{"n_layer": 15, "d_model": 160, "n_kv_head": 2, "head_dim": 64, "vocab_size": 8192, "activation": "tanh_gelu", "bias": "none", "init": "normal", "init_std_qkv": 0.0395, "init_std_down": 0.00723, "lr": 0.00727, "schedule": "wsd", "doc_mask": true, "train_tokens": 162300000, "dataset": "wikipedia_en"}
MLP neurons of a small language model. Each row is named by its layer, matrix (down: output weights) and neuron, and shows model dimensions 0-127. Each number is 50 + 12 x the weight over its row's rms, rounded and kept within 0 to 99.
After each neuron's rows, "fires before" lists the tokens most often just after its 100 highest values on Wikipedia text that the model never trained on. A number after a token or word is its count.

L10.down160:62 58 28 33 13 42 59 63 62 70 58 49 51 46 64 32 44 34 45 55 54 53 75 40 33 59 38 40 62 56 50 40 55 54 51 29 70 25 53 54 30 41 59 66 57 27 37 51 44 50 39 50 60 48 38 52 24 41 50 40 62 54 53 41 56 42 53 55 39 45 59 50 49 44 32 42 42 64 69 54 54 46 62 51 42 60 35 58 72 65 51 55 71 52 60 36 48 34 48 27 46 69 22 39 69 49 63 42 69 87 30 56 55 52 59 36 51 35 43 52 49 57 26 58 54 46 51 46
fires before: "-" 80, "%" 12, " Goals" 4

L3.down231:52 59 30 28 52 53 63 36 38 71 85 41 51 52 72 53 52 65 58 37 50 59 56 66 42 54 50 65 48 40 39 63 41 41 62 72 58 62 41 60 46 28 65 42 66 49 62 55 40 59 51 37 57 44 60 68 47 59 72 71 44 69 66 44 56 44 36 61 77 42 25 34 38 54 55 37 56 63 35 37 61 57 39 45 52 65 48 45 56 67 42 46 42 49 38 53 56 57 47 44 51 33 64 55 34 56 61 38 42 60 36 41 44 49 59 50 35 49 47 51 40 42 51 61 30 53 46 54
fires before: " |" 39, "." 12, "%" 8, "7" 6

L7.down632:50 52 38 52 37 72 45 38 41 43 55 54 44 65 51 51 47 54 80 50 37 38 49 45 49 58 49 44 51 65 44 38 50 48 67 39 46 22 42 42 37 45 79 58 52 61 50 48 33 39 42 40 54 49 51 60 63 43 40 37 44 45 83 50 37 41 70 39 45 56 46 62 39 58 38 67 73 49 34 58 45 27 58 33 39 59 47 53 65 64 47 45 38 46 48 59 39 63 38 66 48 65 54 58 52 67 35 49 63 53 48 55 71 52 34 27 45 55 72 39 37 59 59 42 56 46 60 31
fires before: "\n\n" 23, " The" 16, " It" 7, "=" 7, "The" 6

L7.down331:64 40 49 45 46 38 19 51 35 30 64 40 54 53 56 53 51 47 32 54 44 51 66 39 43 48 44 65 52 58 49 57 69 62 56 44 25 19 50 63 47 32 53 53 33 54 53 40 43 67 26 55 74 47 47 44 69 53 56 64 51 62 42 41 63 70 56 80 39 60 60 43 52 42 46 45 68 54 56 60 56 73 53 47 53 47 60 38 28 70 61 51 37 62 48 36 48 36 40 48 49 65 40 29 41 49 48 63 43 73 30 55 48 51 32 49 48 57 40 52 65 31 27 75 75 45 43 56
fires before: "-" 41, "s" 9, "," 9, " |" 7

L7.down352:49 45 33 33 45 53 61 49 43 55 20 62 48 59 86 47 35 53 33 27 45 29 65 56 47 47 59 36 62 60 46 56 45 69 47 38 51 67 64 69 34 42 36 75 27 35 63 55 47 51 55 59 41 66 51 52 44 43 47 33 62 42 38 54 47 63 49 63 46 61 49 44 48 56 46 27 35 46 60 62 60 50 61 53 62 36 27 47 38 51 43 40 39 65 69 49 46 74 51 43 68 31 61 39 61 58 49 44 59 57 33 64 32 82 47 42 52 66 45 39 38 59 57 61 50 34 33 64
fires before: "-" 97

L7.down450:50 25 37 37 59 58 56 73 74 51 63 59 43 72 57 41 57 53 63 34 82 34 32 29 56 61 55 50 69 41 57 41 51 66 51 48 54 52 37 50 36 51 36 50 49 57 71 70 51 69 39 59 25 55 73 64 35 33 54 46 68 34 46 57 43 60 47 46 55 41 48 75 69 52 31 23 29 65 43 50 75 67 44 55 49 36 43 42 44 26 18 60 68 47 45 56 62 37 35 40 55 45 57 62 65 45 57 53 68 47 49 63 46 58 61 42 39 47 38 45 58 47 55 32 30 50 58 40
fires before: ":" 24, ")" 12, "|" 12, "–" 10, " |" 5, "19" 4

L8.down495:20 44 55 27 58 60 42 55 63 51 40 51 70 40 45 45 28 38 53 36 36 60 56 66 63 48 43 45 26 52 65 54 58 36 70 44 48 54 44 65 51 53 46 44 51 62 61 78 53 44 45 55 74 56 59 51 52 62 46 64 54 50 38 49 53 60 55 33 42 62 28 62 44 73 27 45 30 23 65 67 54 68 49 47 31 68 48 50 49 48 35 55 56 67 45 55 31 48 48 45 52 61 61 50 43 49 57 49 63 58 73 51 43 41 50 34 24 51 40 69 52 34 51 39 23 49 58 45
fires before: " |" 27, "." 16, "/" 8, "7" 4, "4" 4, ";" 4

L2.down571:61 45 59 55 66 47 22 50 57 30 51 44 38 45 89 45 56 41 29 58 47 60 45 75 45 38 24 61 49 60 53 59 66 61 56 51 32 37 42 50 33 65 56 53 49 64 60 18 45 47 52 34 54 32 68 52 45 32 43 65 60 40 27 50 48 38 44 67 26 36 57 47 48 59 63 29 61 36 34 47 50 39 62 68 49 65 51 52 38 62 75 65 61 57 29 46 53 48 54 62 50 58 56 62 35 66 48 58 41 36 43 53 59 43 59 57 56 43 58 53 63 47 47 57 42 43 46 50
fires before: " as" 50, "-" 6, "ates" 4

L3.down216:50 55 60 33 39 43 52 51 82 32 32 53 61 58 59 46 58 55 42 52 47 43 59 49 47 63 62 83 73 56 25 64 61 53 46 53 73 32 55 68 60 59 59 38 45 55 42 55 53 46 37 46 25 63 48 35 44 45 60 54 60 42 41 37 20 61 45 44 46 44 50 60 65 47 41 40 17 34 43 51 56 45 35 41 46 37 53 44 61 46 46 59 37 42 65 17 51 44 61 50 55 48 64 58 60 47 35 55 37 67 45 41 59 63 33 51 65 43 49 41 42 43 55 28 34 49 70 71
fires before: "\n\n" 30, "=" 29, "\n" 20

L5.down166:37 55 40 58 44 69 45 53 41 50 58 64 58 41 49 48 53 49 51 59 38 51 28 48 68 33 62 55 46 54 47 69 44 25 64 31 41 72 50 77 28 46 43 66 40 43 55 59 47 31 62 42 52 43 59 58 55 52 28 58 67 57 66 67 57 47 32 63 53 36 69 51 43 45 49 21 76 48 36 59 56 63 67 47 50 50 33 64 68 71 28 43 59 57 43 51 53 64 37 32 22 39 41 48 46 44 70 44 51 55 53 43 53 44 42 56 40 58 52 64 55 61 64 38 44 60 46 81
fires before: " |" 20, "1" 17, "0" 14, "2" 11, "3" 5

L10.down359:48 42 55 63 47 60 39 33 38 60 62 56 48 74 55 54 33 41 44 55 54 52 40 65 48 50 33 43 53 56 41 44 60 44 25 43 47 52 49 46 42 50 54 46 51 31 35 51 38 52 57 59 54 42 74 68 45 64 71 71 45 56 46 34 38 58 57 54 64 34 40 71 34 45 45 20 56 68 51 57 49 50 47 57 30 75 71 68 53 33 69 64 40 82 50 44 59 48 40 47 31 35 38 58 59 47 57 49 50 47 56 44 48 44 37 44 59 44 58 42 80 47 66 38 50 58 46 39
fires before: "|" 24, "  " 14, " Candidate" 10, " |" 7, "s" 5, ":" 4

L12.down186:44 45 43 66 57 37 44 59 56 60 51 55 47 59 49 43 56 60 65 51 52 41 38 39 51 64 33 42 43 58 76 47 60 36 48 42 46 42 54 36 44 60 49 52 60 52 49 46 56 21 47 31 56 55 34 79 42 44 36 41 61 42 34 48 68 31 42 45 71 20 59 47 47 41 46 50 58 41 66 55 47 52 52 64 61 65 58 49 60 43 48 76 39 71 29 55 66 43 58 50 41 58 41 50 64 49 52 56 53 54 47 90 66 28 32 42 44 33 69 67 59 30 34 51 59 56 46 37
fires before: " 4" 20, " 3" 18, " |" 14, " 5" 12

L10.down396:52 71 72 53 32 29 45 49 62 43 36 61 43 44 40 45 65 31 39 45 31 31 52 51 34 51 63 68 54 36 39 62 52 56 58 71 51 36 46 47 32 51 42 47 51 54 60 61 51 48 37 41 49 59 59 53 43 30 57 30 67 35 58 29 63 78 53 38 57 58 24 49 56 50 48 50 41 57 48 44 61 61 61 59 62 44 64 55 49 70 42 49 59 49 64 53 54 51 65 41 71 44 35 57 51 45 41 32 38 58 42 38 39 59 34 66 64 59 41 60 41 70 42 79 42 58 72 82
fires before: "-" 100

L3.down404:27 38 45 67 59 62 75 40 63 25 38 65 54 53 60 63 56 42 47 56 67 58 62 57 40 47 52 64 51 50 41 79 34 23 72 47 44 69 54 67 44 56 51 32 38 60 34 62 60 51 48 46 64 35 59 48 48 70 42 51 53 56 39 52 48 64 40 48 60 56 33 72 40 62 40 41 45 57 57 29 51 41 53 50 24 42 46 61 70 29 49 57 61 34 46 36 73 59 45 49 50 30 49 71 42 54 38 51 36 38 52 54 69 37 62 44 64 45 47 53 48 48 42 52 65 47 57 44
fires before: ":" 33, "\n" 16, " of" 4, " (" 4

L12.down79:47 47 44 43 65 58 35 34 47 66 65 64 40 48 51 45 37 55 45 39 46 38 39 35 56 41 71 54 47 51 57 56 54 40 35 32 50 63 40 40 50 41 37 45 57 44 44 36 42 54 59 34 48 49 46 42 67 48 55 62 42 62 40 32 34 44 58 60 55 54 54 54 57 45 52 51 55 36 42 49 74 27 55 70 47 46 78 65 46 63 35 56 55 52 44 40 45 70 49 39 40 27 62 67 53 57 56 67 58 69 87 48 22 48 40 55 60 44 55 63 45 40 58 37 56 63 57 50
fires before: " |" 27, "′" 17, "0" 6, ":" 6, "key" 5

L10.down447:42 57 51 59 51 29 61 60 49 51 37 49 63 35 53 50 39 51 43 46 49 70 74 40 64 63 58 43 53 35 88 60 59 52 25 67 62 61 40 43 40 48 70 37 48 46 19 61 44 44 48 59 46 55 67 32 63 52 49 54 37 63 48 30 49 61 40 34 39 58 63 51 35 60 47 64 35 59 77 55 49 60 44 25 49 61 58 46 64 56 46 46 61 53 65 66 44 54 61 56 59 40 64 53 59 37 48 56 54 60 48 49 38 30 54 47 41 36 40 45 58 49 56 48 54 34 66 34
fires before: "%" 43, " |" 32

L10.down523:40 58 53 36 51 38 26 47 51 51 57 35 63 41 30 58 58 50 54 44 31 54 24 50 37 30 54 31 46 65 55 47 49 47 40 49 35 33 52 30 56 63 75 41 42 46 79 53 31 72 54 67 35 58 42 48 38 60 47 58 27 45 52 47 50 68 47 69 38 58 40 22 38 46 34 54 44 33 11 47 43 49 49 52 41 58 78 39 51 70 47 45 61 66 73 49 51 58 61 57 67 54 45 57 57 67 66 60 59 56 71 46 55 49 50 53 68 64 49 42 45 51 45 48 66 50 51 58
fires before: "|" 73, " |" 14

L8.down635:53 48 69 45 28 64 46 45 38 41 42 60 52 53 47 50 40 68 71 47 42 63 62 42 36 56 46 45 58 51 21 66 44 66 68 30 55 33 60 35 53 38 71 40 51 35 38 44 45 19 61 43 44 27 59 45 62 49 44 32 45 49 82 42 39 63 38 49 48 47 54 49 49 58 54 52 55 40 41 53 57 39 49 33 62 51 33 54 68 69 47 47 39 50 31 74 57 73 31 67 44 54 53 49 34 66 57 44 58 39 51 45 52 33 32 47 31 47 61 45 32 68 61 42 50 68 53 61
fires before: "=" 43, "In" 10, "The" 8

L4.down278:47 37 44 72 47 44 49 36 46 64 63 46 32 44 43 40 63 53 49 62 43 24 53 55 46 30 56 68 56 59 60 55 81 41 40 56 47 29 41 27 55 29 45 20 52 61 45 38 48 54 67 21 40 41 54 52 54 53 34 50 62 43 45 38 59 55 51 58 49 29 44 62 41 47 59 53 40 66 30 45 53 60 33 38 51 51 41 61 70 53 65 52 53 43 44 41 59 52 34 24 34 42 62 51 56 45 46 57 57 73 38 27 48 71 59 49 72 70 64 44 69 52 71 52 43 34 62 58
fires before: ":" 29, " |" 29, ";" 6, "%" 5

L10.down104:38 65 59 59 23 74 60 56 59 38 54 57 34 63 39 40 43 50 58 40 48 46 39 43 43 71 57 43 45 30 53 38 57 48 55 46 59 53 53 46 58 45 45 36 48 62 55 59 50 48 49 54 50 33 59 43 40 41 41 13 36 49 99 61 50 73 55 53 32 56 56 60 58 66 49 36 65 59 47 57 67 41 48 48 52 55 56 53 56 54 38 43 26 46 38 59 52 60 46 66 32 48 69 52 70 50 52 42 54 45 39 43 67 49 39 55 44 41 47 46 47 45 76 58 50 83 60 36
fires before: "=" 38, "The" 9, "In" 8, "Professional" 4, "On" 4

L7.down153:51 36 50 38 46 61 44 41 56 66 42 32 61 63 55 66 60 46 49 53 59 30 71 48 73 45 65 64 58 45 37 37 61 21 43 56 38 70 57 58 26 27 47 38 43 33 50 63 51 50 46 45 70 63 47 59 63 26 46 71 56 39 30 56 52 61 48 48 67 26 60 43 55 42 30 41 43 58 47 43 62 42 49 72 40 41 75 46 60 48 43 53 49 46 53 64 59 60 70 79 63 46 57 38 61 35 54 44 67 40 44 51 50 41 38 35 30 44 35 50 26 38 20 53 52 69 54 61
fires before: "|" 27, " |" 22, ")" 5, "–" 4, ":" 4

L5.down366:48 50 61 38 62 45 33 32 51 63 44 51 50 26 63 32 49 41 64 44 61 45 58 60 49 63 54 49 39 42 51 59 48 59 69 35 42 54 37 33 55 66 60 45 50 49 48 67 64 51 60 22 58 49 57 51 38 56 57 42 41 31 35 60 53 57 38 66 58 48 46 31 58 41 43 67 49 58 67 26 51 39 60 75 27 54 49 41 50 46 62 38 53 48 62 52 52 54 34 80 66 47 29 43 34 56 74 65 48 36 44 59 61 54 53 63 67 68 52 51 46 54 42 60 61 56 47 70
fires before: " |" 32, "." 14, " \"" 10

L8.down397:58 46 20 60 64 50 38 56 59 46 63 49 60 43 38 82 40 64 38 51 61 82 42 56 47 51 29 38 40 61 35 68 43 53 45 36 52 44 67 75 46 20 22 46 68 32 57 49 75 60 25 45 57 46 70 38 48 58 52 47 60 63 40 43 62 65 60 69 64 46 54 43 55 32 56 49 42 54 56 65 43 61 57 62 36 39 41 57 58 67 47 64 54 50 40 68 49 51 51 39 39 32 33 50 64 51 31 47 32 46 49 59 38 50 66 46 52 64 47 66 53 47 38 64 56 50 34 43
fires before: "-" 50, " |" 18, " 1" 4, "S" 4

L10.down407:50 68 55 34 60 61 54 58 55 28 47 63 58 48 37 59 58 55 40 50 62 54 77 61 66 52 42 65 57 58 42 64 47 35 37 42 66 66 45 62 47 48 44 51 48 55 51 57 57 45 29 59 55 51 54 59 48 45 45 44 47 38 44 68 43 38 72 69 52 35 40 42 67 59 50 28 65 58 68 37 65 50 35 50 48 52 48 47 45 47 56 48 55 53 35 60 45 19 54 39 10 36 37 39 49 53 27 82 57 60 58 46 30 48 57 53 38 18 46 46 36 37 53 48 36 43 65 60
fires before: ":" 32, " |" 14, "|" 9, " in" 8, " a" 5, " located" 4

L3.down6:26 35 41 51 64 60 41 65 46 59 50 42 52 50 49 50 48 68 43 21 61 54 50 67 62 45 43 43 43 52 50 55 48 55 46 52 45 51 69 46 52 63 47 57 57 45 50 64 82 73 39 46 32 52 48 60 30 48 40 42 38 54 40 63 43 45 59 71 73 50 37 71 64 35 58 39 52 38 36 44 45 48 42 43 71 53 31 59 24 50 32 33 61 62 43 44 59 65 35 40 35 64 51 36 50 69 59 35 46 52 61 39 48 56 60 94 34 40 58 60 59 44 53 50 49 71 39 56
fires before: "\n\n" 52, "=" 17, " d" 4

L7.down223:55 51 51 28 60 56 38 32 43 65 45 58 56 72 70 57 54 46 30 39 28 54 63 45 61 37 54 64 49 65 45 30 37 30 53 48 53 61 42 52 58 35 58 51 60 67 74 60 35 31 51 63 49 58 31 61 50 23 31 66 38 40 47 56 45 46 47 54 53 51 67 45 48 51 59 52 36 54 35 42 52 53 36 48 42 44 52 71 38 51 67 54 60 27 51 29 63 66 57 74 59 33 35 52 44 56 50 45 61 54 42 62 60 66 22 71 38 44 61 45 51 55 33 29 73 52 69 42
fires before: " |" 32, "\n" 10, "–" 7, "1" 7, "." 6, "|" 5

L10.down223:46 49 55 59 45 59 50 56 47 36 46 51 56 53 61 59 48 41 37 54 53 40 54 24 51 52 65 33 44 57 53 56 51 62 53 47 61 48 44 49 48 36 22 55 73 59 64 64 63 72 54 45 47 55 38 37 58 56 44 64 71 33 38 71 64 48 30 78 35 34 69 47 79 51 44 41 81 59 51 28 54 53 60 59 57 55 81 50 39 54 72 57 52 31 52 43 37 60 53 63 53 45 32 45 34 42 38 47 46 48 47 47 55 59 54 49 50 39 26 60 27 51 36 41 40 47 43 72
fires before: " |" 51, ";" 18

L10.down328:67 62 37 54 60 54 46 43 50 29 56 46 42 54 72 50 55 36 51 37 57 46 50 53 62 51 49 40 46 48 75 49 51 54 35 64 49 76 14 41 45 27 74 46 58 61 56 71 48 47 52 65 49 65 51 31 45 24 34 62 53 50 44 42 54 59 48 48 54 66 79 61 55 66 25 50 45 59 26 60 48 45 59 32 47 43 49 48 36 59 71 47 58 23 60 55 38 57 55 46 46 46 41 30 59 53 50 38 48 61 49 56 57 51 47 32 54 47 28 58 54 41 39 55 71 54 53 38
fires before: " |" 42, "%" 27, "|" 15, "\n" 4

L7.down472:37 61 53 58 47 47 25 50 63 43 54 40 66 44 41 22 48 57 51 59 40 45 29 52 44 42 54 29 29 64 35 45 55 70 46 53 45 43 38 46 30 50 53 66 46 62 55 82 54 78 42 30 47 52 45 48 57 51 66 42 66 68 48 54 49 48 37 62 36 61 67 50 45 61 59 44 42 54 41 37 50 60 67 60 47 59 61 17 44 57 39 58 72 40 31 57 72 53 45 53 33 37 51 63 49 41 69 62 40 37 31 58 58 62 54 44 55 61 59 52 57 44 56 60 67 37 47 40
fires before: "," 54, "s" 4, "." 4

L3.down592:67 68 37 74 59 52 56 50 29 56 53 47 63 51 54 61 43 71 57 32 46 37 48 38 51 37 42 51 60 40 45 54 56 27 58 40 43 63 53 31 44 29 53 54 32 56 77 64 23 60 67 84 56 51 37 59 44 60 57 71 55 40 60 34 48 48 77 54 59 34 67 40 64 56 48 63 39 36 25 48 67 56 67 66 43 62 53 43 58 53 44 54 37 46 58 53 65 56 43 38 53 47 47 48 32 28 49 43 42 66 44 45 70 56 52 50 40 40 52 41 50 54 36 53 59 58 34 55
fires before: "|" 39, " by" 11, ":" 6, " |" 5

L8.down279:56 54 60 44 55 46 52 50 75 50 36 50 54 62 57 46 50 68 53 59 64 32 30 52 51 41 58 59 66 38 59 49 47 39 52 30 75 27 61 44 43 34 48 53 52 31 55 44 43 70 55 40 60 45 40 21 63 65 45 54 47 64 67 50 28 56 50 57 40 57 61 59 67 25 76 71 65 47 46 56 40 61 39 43 57 68 36 42 75 43 65 41 51 42 45 46 52 46 48 50 56 72 57 56 63 25 56 45 46 48 62 40 56 45 39 45 65 39 20 67 41 61 58 44 48 57 62 26
fires before: "=" 56, "\n\n" 8, "," 7, "\n" 5, " =" 4

L10.down474:32 46 48 48 59 48 59 42 64 47 43 57 56 45 54 65 44 47 44 39 61 63 43 43 63 40 59 58 64 50 40 60 60 34 47 57 49 38 36 50 56 66 59 19 65 48 54 58 28 50 59 37 51 60 85 44 43 42 48 50 60 41 25 44 44 24 53 34 51 39 56 39 71 64 43 62 48 51 75 66 45 39 58 27 52 52 66 48 48 53 52 41 46 31 57 42 43 51 53 50 79 43 70 82 49 62 65 80 66 72 46 30 55 47 51 35 51 62 45 44 46 39 79 37 41 30 47 50
fires before: "|" 42, "\n" 22, " |" 13, "\n\n" 11

L7.down185:43 43 69 64 67 35 32 44 42 61 60 61 47 49 34 37 43 64 77 53 38 61 38 53 49 46 38 41 38 30 55 49 38 60 54 75 48 63 48 42 59 37 39 41 53 43 72 50 83 37 50 55 37 61 31 43 56 76 51 48 23 60 39 69 64 31 50 49 56 74 49 58 55 54 49 51 46 42 51 54 51 52 23 54 30 44 50 51 42 62 42 48 46 56 46 60 60 38 54 39 42 44 35 34 53 67 60 45 27 42 66 56 39 82 60 64 42 46 72 66 52 31 48 49 36 51 39 50
fires before: "=" 100

L5.down381:64 41 46 56 56 41 51 35 60 69 38 41 54 42 61 75 57 23 57 42 60 30 49 63 64 54 47 42 55 73 52 40 75 39 79 37 48 32 42 45 47 59 29 56 57 64 56 39 40 50 61 45 66 38 53 55 47 45 45 29 55 26 49 55 44 72 73 66 51 68 72 41 58 46 53 48 50 40 50 33 57 61 60 39 44 55 49 51 44 54 44 56 48 52 48 38 35 38 64 71 44 53 47 52 29 46 51 57 46 50 42 41 52 53 52 53 55 49 64 40 37 47 52 57 47 32 69 29
fires before: "\n" 31, " —" 11, "  " 6, " 2" 5, "\n\n" 4, " |" 4

L10.down224:53 64 53 41 46 54 41 48 51 50 62 48 56 56 57 41 59 62 58 54 36 52 64 57 61 60 56 40 52 43 55 59 43 61 66 37 61 57 37 54 46 27 52 47 44 55 42 37 40 52 72 28 43 34 68 64 65 33 62 40 60 62 66 56 51 34 48 69 65 37 58 49 65 19 21 42 72 63 63 58 44 47 64 58 66 47 22 43 35 49 26 37 54 48 66 37 51 68 46 59 61 71 37 32 31 53 40 62 28 42 32 47 64 24 59 32 52 46 45 37 60 63 32 54 54 70 52 60
fires before: "-" 25, " |" 22, "00" 5

L8.down601:66 57 42 23 58 32 45 54 38 44 55 46 47 40 58 30 71 51 46 44 57 42 50 38 57 47 54 38 37 58 64 59 62 49 39 69 52 63 47 34 47 38 49 59 37 54 61 74 51 49 65 49 36 76 40 33 51 21 51 41 50 54 43 48 49 60 57 79 48 47 29 64 52 71 60 50 55 58 31 42 72 68 56 55 61 57 43 45 52 62 38 53 47 47 69 52 58 66 52 54 39 48 67 43 52 50 41 44 44 52 73 50 71 56 46 31 45 44 36 29 43 26 49 59 61 51 62 69
fires before: " |" 59, "|" 9, ":" 6

L10.down559:46 54 77 60 17 46 46 56 47 41 41 50 52 55 61 58 43 48 73 62 38 38 65 30 51 68 58 33 42 48 26 44 39 68 48 35 45 59 43 42 43 38 66 18 50 42 56 49 44 33 65 38 49 33 56 48 75 30 41 41 61 50 75 39 28 55 39 47 50 49 45 47 43 49 70 52 50 38 40 62 67 43 58 44 46 58 31 42 74 57 43 43 46 43 40 77 53 53 33 64 56 46 59 52 23 48 65 42 46 54 48 59 54 35 47 35 38 42 73 68 54 57 50 34 65 58 50 57
fires before: "=" 39, "In" 9, "The" 6

L10.down274:60 43 53 61 42 48 33 47 39 48 52 52 62 57 54 46 45 58 72 22 50 54 60 53 55 58 31 50 36 50 13 61 52 59 73 43 56 37 65 64 34 28 54 30 52 38 57 43 52 60 50 53 40 38 55 65 36 43 56 59 53 56 76 62 63 70 62 33 62 51 56 50 61 48 37 47 56 63 58 49 41 38 53 38 67 47 32 39 51 41 37 43 57 56 48 55 62 51 29 56 57 64 51 46 44 35 45 43 37 49 58 39 57 61 43 64 48 45 56 55 59 62 14 59 48 68 30 68
fires before: " |" 78, "." 7

L10.down505:49 42 36 43 44 42 37 75 56 24 71 57 45 55 63 39 53 45 47 64 69 37 53 41 49 67 43 50 31 58 64 51 51 58 30 70 44 70 56 52 55 54 60 37 42 52 38 66 53 45 62 59 57 54 44 41 44 26 50 60 59 28 30 52 43 47 37 59 42 53 50 47 65 55 69 50 50 54 41 47 52 66 43 43 49 61 44 63 57 55 51 62 44 38 62 51 57 46 62 49 46 45 48 53 51 61 72 50 61 48 56 69 56 58 38 23 44 33 37 73 53 20 67 47 49 37 63 50
fires before: " |" 30, "\n" 11, ";" 10, " 0" 9, "." 9, " of" 4

L8.down496:42 33 34 43 72 54 40 51 54 83 47 85 67 61 54 32 39 33 50 41 58 54 56 47 62 61 51 30 55 64 39 58 45 34 42 43 27 49 47 58 48 70 63 52 72 63 35 43 55 44 66 48 44 56 37 63 59 24 58 51 46 43 27 46 49 41 52 46 42 61 41 56 35 55 33 65 41 29 61 44 51 45 54 71 42 51 46 48 57 48 45 44 37 53 58 50 35 74 53 70 62 58 56 39 50 60 21 59 57 37 48 43 47 57 73 35 57 45 61 36 56 52 24 51 60 44 53 67
fires before: "," 34, " he" 11, " the" 10, " to" 5, " there" 4, " it" 4

L4.down47:76 39 62 74 50 57 56 53 67 42 55 39 56 58 37 44 49 36 56 41 43 52 30 55 56 52 70 53 49 49 52 55 56 66 42 57 67 51 15 33 67 35 35 38 49 57 40 44 52 30 61 48 53 74 59 51 42 52 34 53 58 49 73 59 35 40 38 68 52 44 55 56 66 68 55 28 47 40 46 56 58 63 27 51 57 59 21 47 63 47 43 54 52 48 69 63 45 53 37 20 31 64 58 41 58 52 57 52 32 61 41 32 55 54 41 70 49 51 33 39 33 53 49 56 41 57 67 55
fires before: "-" 26, "=" 20, "The" 6, "|" 4

L4.down254:39 49 54 43 51 56 50 51 22 40 58 60 59 50 32 39 67 39 60 47 71 46 41 74 60 62 33 38 51 68 43 45 53 57 58 44 42 68 62 71 41 80 56 62 47 55 28 36 69 49 47 52 35 56 67 50 37 47 40 38 60 42 30 36 53 48 55 74 58 67 43 62 43 37 41 25 63 38 38 41 42 54 44 39 60 42 53 60 68 49 45 30 49 55 32 73 57 39 43 57 56 71 48 41 45 48 66 64 56 48 54 70 42 44 49 74 66 36 61 39 48 60 51 40 51 61 14 54
fires before: "\n\n" 43, ":" 20

L10.down287:34 57 54 51 48 50 44 59 62 57 49 47 59 70 53 48 57 44 34 70 38 63 45 46 47 57 71 54 27 44 59 16 47 52 45 75 37 19 45 32 62 44 45 48 63 55 51 70 51 54 43 15 47 62 53 47 55 55 41 23 51 59 77 75 36 52 58 49 42 46 41 42 30 39 56 54 38 47 72 47 47 58 35 44 51 42 55 67 48 59 54 53 57 53 49 36 64 55 49 45 48 56 64 58 61 40 40 23 45 55 61 56 46 52 66 38 46 44 30 61 48 71 73 76 55 61 40 54
fires before: "\n" 22, "\n\n" 18, "." 8, ":" 7, "ept" 7

L7.down306:48 52 79 52 15 67 46 45 37 61 51 50 38 39 30 52 52 60 56 56 34 74 49 45 51 59 61 48 56 53 53 63 69 51 51 43 46 59 50 50 49 55 62 55 64 64 38 45 33 38 33 53 38 65 54 45 41 78 44 54 49 66 29 53 43 70 39 46 42 50 63 54 36 45 14 53 52 62 73 69 49 44 29 55 38 47 49 35 66 60 45 59 38 21 33 61 47 55 75 46 52 50 50 60 52 49 58 57 51 47 36 57 45 47 38 42 50 37 25 51 48 49 52 66 63 52 43 51
fires before: "%" 23, " |" 20, "°" 7, " Representatives" 6, "rat" 5

L8.down247:50 45 53 57 47 63 45 54 66 65 40 48 72 53 42 32 47 29 71 28 60 41 46 49 79 53 63 35 52 63 51 45 28 44 64 44 48 51 57 46 51 58 54 47 67 65 26 30 46 50 61 56 49 57 57 59 53 45 62 60 46 25 47 42 30 42 50 42 43 64 29 65 38 51 57 46 72 48 63 49 39 31 54 55 54 44 49 62 15 47 38 47 41 56 72 57 56 74 63 56 52 46 78 26 49 57 49 61 48 33 59 44 52 35 66 41 44 35 68 47 57 42 32 37 68 42 25 66
fires before: "," 31, " the" 18, " he" 8, " it" 4

L12.down160:36 58 48 29 40 45 59 26 46 56 45 60 43 55 43 57 35 48 54 54 77 37 62 62 45 49 67 52 65 39 63 53 52 72 48 66 54 47 46 26 52 42 61 57 54 35 56 41 53 44 51 38 55 61 42 54 30 57 45 48 59 27 53 49 44 78 40 72 58 42 67 47 56 66 60 31 33 29 51 56 55 73 42 54 31 33 68 48 47 44 47 43 53 31 47 56 67 50 49 68 63 38 33 58 43 62 43 37 35 40 64 61 59 47 56 58 63 49 58 52 28 46 45 39 25 61 21 58
fires before: "." 24, ";" 10, ")" 4, "3" 4, " were" 4, "0" 4

L2.down331:56 51 52 43 58 71 56 37 53 47 29 38 50 44 69 41 46 64 38 46 60 38 46 42 49 55 50 83 52 46 48 58 44 61 61 48 43 70 34 52 59 77 38 62 50 43 46 34 47 37 36 45 50 53 63 28 34 26 43 38 51 30 43 48 37 52 26 44 52 59 60 68 46 60 48 48 20 42 52 64 42 65 53 64 35 30 59 36 72 50 39 64 60 40 40 58 46 59 60 76 56 51 42 58 51 56 81 42 41 49 59 36 41 48 67 35 74 43 57 40 47 68 41 64 56 30 40 23
fires before: "\n" 23, ":" 15, "–" 5, " (" 5, ")" 4